Part of a small language model's weights: width 384.
MLP neurons of a small language model. Each row is named by its layer, matrix (gate and up: input weights; down: output weights) and neuron, and shows model dimensions 32-127. Each number is 128 + 32 x the weight over its row's rms, rounded and kept within 0 to 255. Numbers have three digits each. A neuron's up and down rows have the sign that makes its largest values positive.
After each neuron's rows, "fires after" lists the tokens most often just before its 100 highest values on Wikipedia text that the model never trained on.

L7.gate36:147111073131097084152146080132119134125122143071154118124131144082157166156159147080052178125093114111127143138173133139140117132115083085130210138123170124132101134148141103147083160079112152174166148151113133137168153119121060189069113121089080103189135202128147127178184151166154139142
L7.up36:138146136064125133170132095181191155161140133137175073163111142119135132113166182144116109136106135198154111102144097087123152106065129177115056125139144138102137138145142133140163088143181097127158185133073125121125152068130157128098104110160157067149161158154117120150170134153203177138
L7.down36:077122124215200161117119147147172158123130097144138123096094102122073128164129162117139088116185143057142087128110117157120116145067111133140104100143117159128112131149109185061154179110139084098131104083107157169156124134097172130121138157101100125081131112092152167103164124075038191176
fires after: "M", "R", "m", "2", "p", "P"

L6.gate892:152167160156112113175140127097161152083209122062122160153128124126114140136222122099134159123072135099100112090054099096143115082126129091114125120094180141112085162084156088098113088129114152155136180095082130063146120145061165167166096123186135173135146121137140125064110153150196155188
L6.up892:161148128124126086177113066151115137143093122140097143129134174099124092133162213148106111143118170111125126087082166108125135135145122056112133114076136169164104178103170141115125161169071062140128113116073088091094109139156123081099111141127058134170115050164098106104184137101136154149
L6.down892:132147176163077100167135073099166122165102064147078075161113146137107121067123129118126101129100129156154106207111119113158139091155168140112064062143101154183135121097129135148123209170162073136150117113105148185086117114111082119066095164077093142106099071144113117173112189188153111063
fires after: "the ", "| ", "(", "; ", ": "

L7.gate290:154146131121111121162139110134062165159135134114138149160129142153143187103123175138118170110146156157022077116120127073134155106132129163162085124103119152144182118145116095113197156175155136133132164170111081075163169113112094080146175081123079120113155182106057174101128119103170158137
L7.up290:068127108112154116150116103129136144161092140112130111152117142102101115132112126125069170071110104099161138138118156053114206121087060136100116195143172169127139114166094164184137172165139125136168046166113155152169185073135130191091163132153115101122192232117062125122169105148111165059
L7.down290:096119110191154090074123206162090175106118145095170090133146153105069144152092096183118130149198152092093096101112201103112138107096185119086098129093107172092107147126108141135155166137099136121185125137139108134132103121088094106162088184106116116160085098073137153152100171140118174163
fires after: "M", "P", " ", "re", "E"

L5.gate258:153114089143150143039092140183094113152129140148163092113111146115225134102153129142098161126120159142145106135129122134155096121143126165130114114116113094119170141153091106129116107133065122111155103159129178122156091126125185172155139125126128136180145078116098137040172107110138162100
L5.up258:119132129077140067168109110097149126134153112078150090173135078157102100174102167107104120135139122080149069124120136150087141155108127076131103121151114135125119131102115145182118147158154129145131158128114175119142133156126141126156080163115066152132079091080184162080144129115142144168
L5.down258:097082129115146130108206118048102085062071145118114113160160080139081130143094133134128141234149144168115155121170140061189166137140173105128177102069102145153122110126132153129140144174081113116063113185163071135104098150170168141160139088172110146113113164116100102124143171113151086196
fires after: ", ", "In ", "in ", "(", "| ", "; "

L10.gate244:061142135100159100102097163133106125153156130131101162137105076091135161109093115088046126150131071144147111066137140099150156157116123111048162102099125151136111123130097108161120085138168061161118105117124170134133102110129105149136179081093083080069166103164156126101086129097144179117
L10.up244:083136165155166125182112165092073117103148106137048155101150099089119167113125144109139072121125130179138157074116166100113182136124135120081096136114102164151169111163129068107117121105121083159125134138143106185150153152115120144125096158113136098134139133113113147120150115153128158177
L10.down244:119101152189139142154098077157147168144096114083080149119127065131085160104100090173172130135068118139182109114066106129087140125140124152199113127103137109092137132135105137101140132163127107115124126194109115144180121075086087163143194146086156191135148105101118162158121135155085099115
fires after: "the ", "Soccer ", "United "

L7.gate723:134116100113107134130105111160138128149157141130132097193105147115114142165083093142033133099146100150053095122186120128115149148162109126131121178170124098134095151166071168112133107128143157136148142111095122125117166167130197158130106120120110110057168136124105179067181086170171115151
L7.up723:124135084133130100140107126140142148116164133012182114146127130051148092141170133105153102142162078101118156142119071198139083182119102081088165120151136085173066127117130141152127122096084119133164169139120092131114094105090128096139158128170144060138108109104084189083130170150151118187
L7.down723:135104163183139111114154139098118146093092072083127103166111147131122076087099213106131193115143197119146132176148124126140126135086113137117122085119112252140129088168119150112165152139136106125127146118109166185090133199046167116103117079182110106165155165125138152089114125149143135158
fires after: ", ", "|", ". ", "which "

L7.gate510:181100103154173143180179149104125163141141149162166108155163106082137147145071125139109116161098148119077101155207093138111166197086103085150168119105164102054117149198173071141109119103153118132060165120133108129181135138152140146167099215079147069064115172111165189162119111174188131131
L7.up510:158170039141155158074121157180165157114163148148151147204090117096137100101153125107189080163088132155120153111106085081155138110093130095100095106119132145108135057152100205094183146153156115164143154111125110106104114180127141102187103142115100139177153108155120147127141158121140106105
L7.down510:066069117160094119147184151141089165142098152092183145108158179120127150139123108183123138177061087104144091073124174080103155141142146133178145139151148183080135133106143076094053159126138119133119106092107131133114121157182136155074105194130138154112139099110137089188133179169124136130
fires after: "–", "– ", "−", "+", "(", "| "

L5.gate607:120193097075157112130147100149169175110118156120143165163179153161068118146108121156101090086129162166032152141111114113096168157064122119177090131137092088141093103101086148083193086112232096178097108103174149204108123169099182149160111124147142098164157109118103168161116150144177155099
L5.up607:037104128159121118141148090139091131130139125140159144093084159105104140140156145159163091098126155170144044114132092086099155104082125119091138179106100157073103159127056172074126128081132142160147030206118121116143166147135090068110146117126101129159106112156119187153096248145130084104
L5.down607:122103129114068121191175094122087079212105099145111150151089132158137120128100214112164127147140103119186085118131093099172100088149123107128090135125208141101106139138132132073106152149118154159128121106098124137164172107128148071083122144184118174142194108118123148130098145113135113102
fires after: "198", "201", "202", "199", "200"

L9.gate909:114070097130128133102166104092142124110121189118132165137152098052148121104105137131082177169083145097079047098149168115160162143169081144111139188132217137098116153143138124184191148109159113059138136068151102129157168148108143180136122080174088098101119188173118151132149144125167108104
L9.up909:124136078143126104133110101123128146097124096144139107115141110097151110108155111105126126160112146131113148092175131101120162093131116138115169158155111115092163148105134146141120184153186067110114128139038103144144115201195216114135166149122101120180169167164081056187094105188138124177
L9.down909:112117142189090088155120196098128107109161103159167079115110161142100100144190084120103103129156125174054131093167174167166188135062140137154150119177153114131089085157152130150081127165196140101168108119137108129115022095195143151141153095117118151170089128147057094146120095199110081150
fires after: "B", "G", "M", "p", "P", "g"

L6.gate788:132147133159130161104125153128145091080109134118097098176143148141171127130132091153175148109126130151140095063132110185117130190083138126175170110142131104103143237168107149124126082080171166137146172164174100125065127129111152152089166117115157132069097132139141087129184183127104095137
L6.up788:126191057170152115120166147166147091162132139093093121130111174094168141128116167171135109185060140176169160155174168094140115138068170162132115097119110158154103122127123107165111112166110142167132152091114087138140099129105168100156112121117153127146118142150162130071134100156147072162
L6.down788:096119123155136165064131127132146100109109000209128111146094126091135085118139122105109170163137154095160127103104052128141129093125093099132153085145117156087115164112149151083138171095076168067120173148156157138128158079132098147145148178153086142099085138154132120125185137122120130099
fires after: ".", "3", "==", "0"

L6.gate420:123086118141173110153155166196144126062146159176153148155147104049077115154152184103131165077126139094100140053082147153140098127148109139122163134185071103133141165093092152135139092153096151158115139069137126112111103166134100155136163021155152175167168085110177195088135127131145121163
L6.up420:102111179122145102148082173201180140061150125111153166089120131136130126153120157108181188102140186151133139092162101186106118096100065157139182153136148106114141135095139123109122073145065084150129111114091171152155109122125102128152138075128140178143145157157157141159164091162146089141
L6.down420:097103160171148093135161166129147111119151091054107090088121142130101118147102099151181164094123133158136106157177145151191121089160139188152178159115131119139133093129144095106126129134099092174154147125141143133128157080081142149084122123114092132109116139114064110181132129160143147129
fires after: "| ", "1", "ale", "ax", "rid", "ğ"

L6.gate136:063097107190170109084163075129136086143085128129135053188121176150159155119108115188144161162150150174151112132072113115179098146105118133172150150133113127139147095098068121093171126130127079101109166126161127140170111158137139085102114140120158176118134115125162124133151133110084130123
L6.up136:180161101148141121122119111124053173090135192179110057115166082107128162055097146109083159110136116118079145129175128170140145172141182148116139107085088157114094131142129092138142122100107140123144131130087146151091178081187083101116125116154130146122126121104091107103186121137130088193
L6.down136:107171114112145106145142114094103107082129124074127098119100079107141130102141160142137100131155158135102125156093139164153127199105093132125176130092140148146141072135149117145141176072182087137124245117130127124089150106101165160135161136085100075134094059125109165077180139126118149079
fires after: "==", "===", "===="

L8.gate149:054149044131186142061125164090130111116110164163147121151151110145156150178114073154073210183106158110088129098091047096117152165153116130162084078119110124120100128147095150147116060098139109181130062107127164097147118147101196121136115150101118127152151156113142129060150084130148114124
L8.up149:120128100105136201109142119232139131070147191121106093149123144114135166105142155157119159124067095086136173111161099129117143180103079118100108169119123131097133169070074140185157119157130139132146162149094166157114143158170150164112147106132143155113154089105086133145084145121125155119
L8.down149:116157192151108120078128106108111155095093169069066120164023156153138136166151128199084147100168078166164095131116143124087150100142105164141140120102134159135095073130126125178219163123132166147111149112090167141162124125147151125120135104127166173118148131102077164150170143143171114094
fires after: ", ", "of ", "in "

L7.gate1000:185115140175103097206153120118147081095149094112138170102154096029090156131079124143093111164072164076142149149124141142124090202105121127085144109092138136138166130134056189126134152134154160111100162134178074143152159084127131114070151141120100125110099144096082129103117185152103148094
L7.up1000:141129132125118178121111152065109144128131142167068109159126115094186127138111110129149158103133130065109105130060134122167113102123117067092139125155098106168140099048161094054147163088153143099104143108142108069106116164087117106094100119076074137137078118202130097134146140117139158134
L7.down1000:198122077182115158088125133090094098100076208120155101149118105160117136096124123151089092133171120142099119177094102166124131139110151110091171143150088175147164102168115055105083129123175122158101099065098144070126143148123107143125108137115092096196144109131152196168141155111123122116
fires after: "/", "–", ", ", "-", "and ", "New "

L5.gate133:067139126139239188153069122131103141033090144119095123108101097104105149131147103136167154119115094147084154104209151130123137180111141114110080124098172167115145113095103166140129202132135135137086178099153171140212122175079168112130111156117165100118129137089155193115133149171112157121
L5.up133:137038136181065129175153087132155136135140146127124119160144146179095132139107178143134094189150099119148088135116112116185122117127065125183134080186116140116140174118120112149162160110142109149119034105146077171096112137123142129135141147124105072153093134146108148121094133078101104110
L5.down133:080085140150168124147171107082098147168113153154114104203112156111084115124124209152172064140186103140156092113129125126162126128115098086160128064116121147101142190129136115072204143148162157126117126067099081112178138129100125087084143109111154064141124158118143141103074201064088113125
fires after: "202", "201", "200", "198", "197", "199"

L7.gate34:159144110122184145149120145198129121081135143157144030114096077112149148094122027216143190140158139102123079136145169141113154130099186204121164108140132105133174129147099182093156105106110144135134128157150111138144119144146132170118166116142084141110199171096140181155114129097144125065
L7.up34:118093073160099073134127128124136064164197157157087122123131117155160103078166098093079212103155092156160101155137088212149145095168122137111125147132136144167127120084108149147163161159110150169165146072106133149117084164173084157080065109119110166102122123122129145131149112060180100144
L7.down34:162137075136126104132130102166127038166096181101127040079079061091124141121122109184136110116168157140139082171138133133136173117124121131159147161104113109132154121132125072077133124115128165133115177098185123112106119062125117175127131181111113127079124169115109089111130166068134136145
fires after: ".", "==", "he "

L8.gate862:103086106139124163150136146102078151153096167166147130171147151116159151081168178176103142109129139134131170168127067086189119124090166136112123136073081112174161184158128131152170088098195089150117170059174139087123140199095134158091103144124077060118122110063127138074073143185081111114
L8.up862:137158078119136113090164159109094011106113164101128108130124116149146113193191135142070164109072052089118103097096094161110141119111084125094078167150143153050115144120172201099116128147142141100153098103129081165141163148109164162127105136132123124079127153139108121109152052146129211136
L8.down862:100117096158129132077173113136138109044091073113126099084089086128135084135155116142044196140173143123114072069104192172183120135146076149107117099114133122121126126190171110136136101135142123082148105108161122142145176113097095116090125172076116109130126121116084145139099133106069106088
fires after: ", ", ". ", "\n\n", "\n", "O"

L6.gate525:145103153157158135126187173121129141084137126130070149154173125123156172141131133129112126140099149155206125148112068146127140177110123140134140094134102126180132100132152100055131109085161094175105124126118178148110165136082157170136125176173110141169138087125081096137051144143202085093
L6.up525:148127132122135159129155168120067115110088126119154176116089126112081116179067090104181108111113156154146150177121111084113176172152142132122145209194113141178134110126129154059081094115148132115091135098129110134148185120078149097138087147132168101144111130122116085158087103105140092130
L6.down525:161161113121126179168086076095151138096125123049201175135115102141160179072167124130079111135156101165123151127090190089139149101126192106147084132088156150096088141158130114179125157108126115096121129161122139161163148079146072152119169111104123119132150115113186146116157110155109182136
fires after: "| ", "0", "1", "Born"

L5.gate230:044152099080125110100120125127121132143076138119107095118106096079108124157108123122186179124137129081162101075147172131109106142024124112111146154092145110123114107121149132135103114101141155206121141058135148099161051151115122169163115112121053100136160143101153137153064140076184134213
L5.up230:128155143122115181126163095150140073090136117101093139141130146137176114107109129102159214114154089127140145090183122121138105077142151137129158099133145142141083173215122142125118174143116184099116142145127091120145106111148136158124135173146115082079125194113109144111105095138148138145
L5.down230:108137128104181080122109151174139066157130094107175139111167169142146112102136144058157127133102121101060114105174173165105122099129084156081153167152166150115111086200093127100118104114119134128121127086119137138129123105150144143138148146201025198111156111136067163122137101186105133223
fires after: "\n", "\n\n", "career", "|", "=="

L10.gate345:083104124181111111110105167094167163120159139212117174113111082110125125166096154107078157119071120097134081056152108121121097125141111203143146159103146113138124139116122142094148067110154110097065183144147131156121156186121200162123148159119101207185126096136157118156101118151140140073
L10.up345:072142191104159143154152128164151082103165132108103154088080113048102165153115144110129159093166091130110111048080118102125119097141124137102121081108188108116075118104096180105167103110078105119111132123157140065089179086162079132143075131085120129095131180174142135107137179139117074125
L10.down345:145123118141156146178080134112167202068194197096178138088128131115145126126122169132179164123114180144126071106152090141067135072113141145172154067102175177099177095097079150127079140106124117074166128151151155128176118150157109121069174120132091143127105110061099148162135132181182192175
fires after: "0", "1", "7", "5", ". "

L8.gate631:131096130164134121106088086050131098123132126068166110125149078106182141132129088148157176123073125072095140147119131073129132116100103128141133076173140110142135097144108117113107083117154135144128134085157097088121101201147221123094059096134086201125107106087151136122110154131130195122
L8.up631:156126169103087136146078112135099078081179106074105107178131101109127131114145102134118116132129089111108121137152085116106144130155098154129141122101121133120133154186132149126170151137145167083170223154123206131187177136168125152143179120068118141137152205109124127095142167069109113144
L8.down631:103062175095147161181148143158124132105132081150101109133115150160144148089106155142113152124068127131164108145103066105081153127150131125128118185142172177112156159155115135131131128087085134091041129138110151178140135115117111137040094111158196148166169105069092137103176198109145144087
fires after: "–", "to ", "-", "and ", "in ", "June "

L9.gate227:124113209157172209124151185155122159112151171137129127177107161114150116115127116115085148086146120109180094127127092068146150166115115184107080154128067141107127164118121159147185146096118101148093160101177195132119154115145159183147101163097140144116130137110064132148143163155144100165
L9.up227:123088153117074177094142188106105145133138154100108153114205116097150109098135120190140112087089090136139142171104121091113152185129110165178090202138126145159170147053145109106140126125097085120113135117122153169112137151134111122115167146118170145089130112114059138154056115142148171142
L9.down227:152129121137123144158098107164101119109133114093139139082070129217153095142147153164178117174136085085129126154165143198137150089139086140158118108133154121110134165169115131129053160140136199130138085157126113143168114117126101090093135098110136108117113133110173113137133163091128153088
fires after: "| ", "1", "2", "1 ", "\n", "0 "

L5.gate449:127108193102179134229081171061178095165127105153100140102130102145135112079159129066179132125145131119156175122107174136110163140122104143113132170107147158112075103186188122119107086127092169170136081134118148164110093137148160136125105124108082135116114089153080131135135090124114101142
L5.up449:164141120152138100125164190145114117146159147111159119170091110087141115099099112126112133126102218217128147139118123111197139151083177163123149155152151062132138087067091139144115126175109125115115102183172156175052136130155111161074152122136155142127139140152070112145129098130145111091
L5.down449:109120152170122157100110168143151122197133132102073153123138100120155097119110153154206133089150164160183106162174085153166177071126067145100157143140143157147134103083209131136057094132100147111150084098130084193101195118154158167066055125146138081200085112204109126122100122124137130131
fires after: "| ", "0", "0 ", "D", "1", "2"

L7.gate202:157096120166155150074165092125115195077062151130123143105141164163086157144130160143162130149138131155162098098154184092128123141148155091169110135134095170103108170119104171120136110127154133134124144149138145169100123186079121113190136130117155203143168124170130143144093186105073153172
L7.up202:134116132165166105150166113152139171100091130095069140134141078071061155114118122110189159081124138120152139188110104150115130112126124126144104069131195155148158085127208173082173167137139198089101155076132101117136148086104150174132136101166169132128087195112147157148094145185141178101
L7.down202:135163121127106099122089129099105207120114186170098141076100142070109094131117139102137110090093113184148108058177138145095150095125132095130072102147132188098134103117195123111155133166144135122128172117132167122142091126118117107140127117130146071090138157142165160161090089096116118105
fires after: "on ", "\n", "born ", ") ", "On "

L7.gate160:141143122158059122110164157136112128144118106178151114098118142108167190135104138163138102169117132118179096153165158121181165111165130131046137148143100085175171090121138094062163162193135147053083250098157172073086120073105159149108174130149120163115126168101099085178120154176100149160
L7.up160:158162157073129108124138142110080133119120141084175138145116092126125085116064116124134127149091109080112155137067126160127116114138061050078093140098153091154132107133099111111170159159202173129102136066179157157093115135099158184086085129098122154127085181096154202112075116140138197150
L7.down160:119101198174170129096141160118147090089142082136129079202127120088120114075135184170131128127139146134099052109116165113126039136133141149125131100162150071164146163166055125120097169114107115124118101151155152096119085146061157084129158078157144109107109222109166105147129130160135093123
fires after: "| ", "-", "–", ", ", "_{"

L5.gate84:178135109020141134082088106154106094165065117141121106154127098132153099095109085134112141106111124104139148162088164120139195157117170126049180142124100094154144130090130102083129116113106127118082103131140115104105119135123084125094147099160113118060117116105071075092109146145109116209
L5.up84:106190141172146079099145088120176120101178061099127144100120089118090115127130159123116140107110169149090197120080102180151152098082184104195106206052095089123168124128082188112145151116175127163110139161132148125144153137157180110119107150110121112129114079149122185113149146092099153116
L5.down84:050167091149100143081137135113127115111106034135149094134142086098083112108073184119138139147151154166063164076114144138090103175129097155144066105151160107097177137155134118102127090100188193171076156104137100128128094145160080154174115068129143081130101145140137124140110124154099099098
fires after: "| ", "|", ", ", ": "

L8.gate844:099093150164184070118162080141115107133058110094167152109127146127105150189110141123068175129088102135143117188164114142196192082105130100164104130125156180116152096146115071142150097091157100186128100139138108143177171176090213149138132171175153122111167101152130148092089150093131109148
L8.up844:135136131092145089124105098126112133102189101095137089145192152087077222183077098114159098139069153199117127192116130106128119108123151154146195142126164141151096067087100115159081111143115137165158145132122120138106155106158152114141078142162129162118116146128169122094113143122144138146
L8.down844:110116154152110080118135097151097139125094146147116189173145127140107141174113119095170108118105155161103117106169154030115146102180143104182111107151077125072168084154144102113120119151056097098130153125099196048081167158108161111207116080162147131071174152068216144157116151124094076170
fires after: "on ", "On ", "– ", "| ", "U", "- "

L9.gate843:125115162132189137120154049105123108031129133103142159236156125117156099159146138133124172204133104142145074140081132189167145152154091114154086125176125117135146103150139102117121145132135138135092144087140173118192102231137158138128122124126096148139116088134120136149110192128178171134
L9.up843:124126187143076152195191154148159096115198158150129115146118094150156120148122117159113183123161053135079133115118112165105149144094112092070129156108182121169110140179153139093140124134191108110111161091183067121180158212160141154157094116132147172116156106124194136117087170164128120178
L9.down843:097142102149111175120120095143146112113097112139185145170122050083129105137101166108097138152192114145130099159122135157124235147121116093164154128116080122134122065104160164133118155132159109146158175113141183137164155147094160113111092145113073077102128165137120146151174062155072222102
fires after: "1", "- ", "3", "–", "0", "| "

L6.gate292:079154125112190161177133153126117096074123205120139083177100051115104116170157124155045119141154135078114135135131145171127115163140105154207072105116119126097075094161104106150095126160192153120108111108126103124102134150083123159174146088088126104121178150097134154111124153126129110097
L6.up292:071103126092198151171142126091102116154123138173159087118135116126124158147118053158102127114136174147112148150105156074127092124109159197208111103105145098125138090141145092137063107153153087156109153186066077137133092141101140146174117162091129079099146215105121115166102136177103096136
L6.down292:136071124128111150132096153096152099147118066208058134136143160123150159146104126117151135076096139140181192130167151093131126100134174202144117104076109089127122144129160113107074126100084097133178085152060131178140081141157132124102121107143129058107130191147084117126143125150178149159
fires after: "|", "\n", "| ", "- ", "4"

L6.gate34:113173174114144138152197135060177105172113123175152151142147126111127106115132169089086130090146144158193152085097136116131109151131094159116097126091123132180128115126151137071158172090131122163132094114123127135091108137144085099144141137139134102129122106072065175099156099101160149142
L6.up34:185118086204149096072139129114099147158169124183097153112111164122185166073171155119120129077117161193124175094080130124123123102080139140148075081166129118090111125198159083110133083082122136116113073127137046159135128144100136075154094095168143069114160113155099142124139169110178146149
L6.down34:099068128147069143208152144112155174135147107094100101096066145152124127090136127143091098171088139104137089095148161084069146100127128088056130155105133099128093104088143153076139122161089121114077062148164143209127142161135094095121140182127119200168157095174077123120151080135114102103
fires after: "the ", "The ", "-"

L6.gate608:147090121151116194122105139116154173056104142113174103153066165113130088122166125145094182142143109129149101129125139156111125121133097160121126132166115178094075110145079123076108155113166159107090114107151109078078155191103130151179145105166087094139125130107113141145116162141110143102
L6.up608:149127157119091173146124107079153103119126113155114132129128165097124101127111120093133156069137123153190120136079136106072088144149144182140169096176113107134070118128123141082088228127076152126120225176162088080155143139104091182124111146111112098122067206102158125188071184162146118115
L6.down608:106133146113112133125119100092097079138123124147125185071138172095152090096086155020175129098103072134140162129081149156128088111104173083104148100096094107165082141139148169123142147115086105105146105126125140041192156067118141130082160171150116100127101168115109113107094159125125123141
fires after: "\n\n", "| ", "Democratic ", "Republican ", "\n", "F "

L10.gate735:159135156149146168170103174137127119168079160089105136105103108116070132098122126112106057119101118035112160159112081084172175158129099105108163181147150119143097174142132119088120128129134118126078165156153173106141096143098139091107077162095133110141083190124162092095129094199118112161
L10.up735:168140153080141131097096093163075154123114103140175087130103132117147093130097125121175186168119127083127158110075133178112126158190168013088144130101136113176166081189180133149128196178154114088144120114085135132090084128078164157134147096128079091146133177196125165161132097156091183157
L10.down735:152119180149124136153120166113108120102125136145152123139117067124105184112138184116148089088171100136152084106128122076120137137093179106125160107142146134126160151139112096169100103172195087138125060142117073150184144162150161117084088120103090164086150089101130143158158163153139085153
fires after: "| ", "\n", ".", "("

L7.gate1005:111133117115129106103112104186137068184131104171098137166119120087135130134076115150155152149113087094111146060100139091145124134120108153142127067165083128132106111159082130123183052082140141126144118121173131057145184116120147161149110127133080121101131184081158131120134119033108213145
L7.up1005:176209059138092128066071107118089086142173142091112110135134050109132086121132143107152131053089110107126151119111165114121185149154145169105146137127075132152159127163094125125123130140112178125122120126065137056076102129151196113134127189150115099171163089138188160086138103117152142083
L7.down1005:112126104166105131136168124120144146096119010099057118068138174135116136114093126195168197152144131142152158137149163083077134141106148139120100094095116110165087142087131101106129177225120126106167135152132173162135146130120081131163132185117130120169094138113135157133088180099129099130
fires after: ", ", "New ", "S", "the "

L9.gate319:112174124152163179102152125146108140099164174163166132147135141138117117103136195185080193163066121143060122146120099126151117188126045111153036120113114133140127143201126074131123131132122160191088117125084131078134143131163196113152143156095151165195110141105141127114118138125139110177
L9.up319:137137119050151142086135097135114072101160120141093107202125103144112076073139127212087136151090094166044105160112058139123122161072061153177094140150076175099121176144127089126092135120113163150151078121085152127145116130139133164150132096145150153155154088152119148106152067195124119135
L9.down319:082108133107161184150126093118144140117170014143069140141099113130135070103112126135120141140133138130137111136096080109095146171107163137161095112146097103123123167093097032202107144133134026116109166165144124150127105128109146138096122112148142185099144128100102135148113109137085113107
fires after: "in ", ", ", "In ", "April ", "of "

L5.gate860:124146100126113175160105155123139098084108151135119116169101146063134101125170159125048123101150099119122128110173175117150090086102149120097134138155190122084132119118093164089139074101096164167126109143122116124097172185173132109122124110144139123116118088117110138138110214094123132163
L5.up860:079169084112105126154103157168120054153060122097163131105117140072155112171136132093089118101138076108135099123136174146154154107095135097056148131168109108105092094122077165132104092153108176131183167178101144148139158132194128156141128107125146114107068082155149123092100136166145120143
L5.down860:107117100104126120109088099106151111121105213099148162094171134072157109065113116086095111114168083135105085073132128174114146113170158135041106178188123159128081092118130131163128087172070145133108101139095178129229168177124095148145172105134131163112070148134083099123106091180066115083
fires after: "Candidate ", "\n", "(", "gen ", "Jean", "| "

L8.gate139:065183098161110141073139100139120091078127152137176076127153137111145159121121087124110202136128151120154116127179115154157155133104066105186186108101157109146079146127175153111063120133114112121124137128218090121129131118110141208145099098118084096143139105089161163178168141137174153109
L8.up139:079106155218107095128105195044123045124098065147151128134159131140127126131115094110085156084182199102080155101137142122071162153111186103143151133133138089169129197167125149125187159149133093082149085129111095112200163088147100140177105117110157070169131171117083063189176157147172137092
L8.down139:138066165149148129117066094104150183128130115147097119131132138095122110130132169183127113106141128134150185155120142108082129164147175186082162165099079151134067153165059144124148157118128137157147126167066169133113153070085105113106152113106097182178120104099122090106112151105114122138
fires after: "R", "S", "m", "Mr", "T", "M"

L7.gate141:017102083161149159159135079121115117114168155169182127143114123140120224170087149137201161139122130123120161068134174135132061089141162162191152089137094093141137121133159135106168137199172106127077180167125135096158121145162160144164128121166151157127139111134128163085088123087079132107
L7.up141:122157146218187107098121146139103115112123125090090142057112139203136199101124135094163149087082123192154106115078069121114126119098135036169184137149128145147163130132088122107100127073137131123119136143098178124133040105156093152119035144122096146092135110204111182080179149158111079135
L7.down141:150142111132144181122116112102155103100177121105123118108103156071175164132175089140135168111144135095136114159104125104104126152115113098128166163112150086129111168196112097119071139098129141165167101095126152074091092101173111151078107114064091141178130137145115163127115081134143134104
fires after: "===", ": ", "on ", "===="

L5.gate334:124136167057133116136105117187113048104135096155157119128111119083114114075117160132095189125138131137098138096155167140125108158145146103125143164087114137150152123144127131160085134148108180063068102078131156128090073126177092115095141108136072113118155111102118081109131125111168126170
L5.up334:108101097151145086173179100105090098080203092130160166122153145101125116101127138080088188120081210138134185128158064178111092098072177127086115211080198119125155091084097174119135135129104076127076169136133184133135122121212143097099083086129113118129142095107178120105149122169202130173
L5.down334:142144100203109136125128122141103131111165091091127135148124124113130094153141156084157104146081134115128175124129111131107153081107076119138111194172132114137155127097129146100171168105128073181109179169148123138165170162159149117162105088087157101096101134073167167157132117139132118155
fires after: "| ", "1", "2", "3", "18"

L6.gate870:133060083170178139155088121158138141177147157156132106205095109113152073136110109124093120125095110177082142121095158127178118170094118102184127109173086092133056135125115097204099161139130149078128088100127103121122103125108170113135107138037109132124144138136149153120167138130126083160
L6.up870:157209146138081155146114181157096107150138152104146141143102066143181112098101127091187107136117163156098158128123173123141095174119132137169144089098116127108118126041115170145173117117131143134148200152074129158126154061177172144164107133074197078143062147192161077106127182152113104069
L6.down870:115189132117074133150108172156113130130082038126150107126075088176190105077133135157168120137113171109139134112112086126149129115190122127102161147119185164090115087116131167086138109139111131112151143142166199127138148124130069122154157168162148166126152125128181091101142150116107141052
fires after: "==", "==="

L6.gate886:104220089138100137092121116105164087118100103080148129169104109153162164098087043141125144138089121082081131136103068171127105194129162132186166193163102088136168138145125089118117114146098166113187171127129099171141153095106160173132150146143076157157083129086185140114127135165132064136
L6.up886:142167138100112207120145103115109133148077152155185120148155147141168118075092072074173078067078133128116122141146201101108161172120131134190093175186075088167126091115138107176140124174138132128073209125157170185051158175141076127080087138145161110095120140130179119122081111163132091172
L6.down886:102197140134084115086084137106156125137120098137123149104079083206128094143153111114112106127159154101108109105098060109088126130130140129157174097116187130143172137145092156130118127094091095119194118122128063131133144120112155159111140179132094150094055089126104116095197105167126155132
fires after: "==", "==="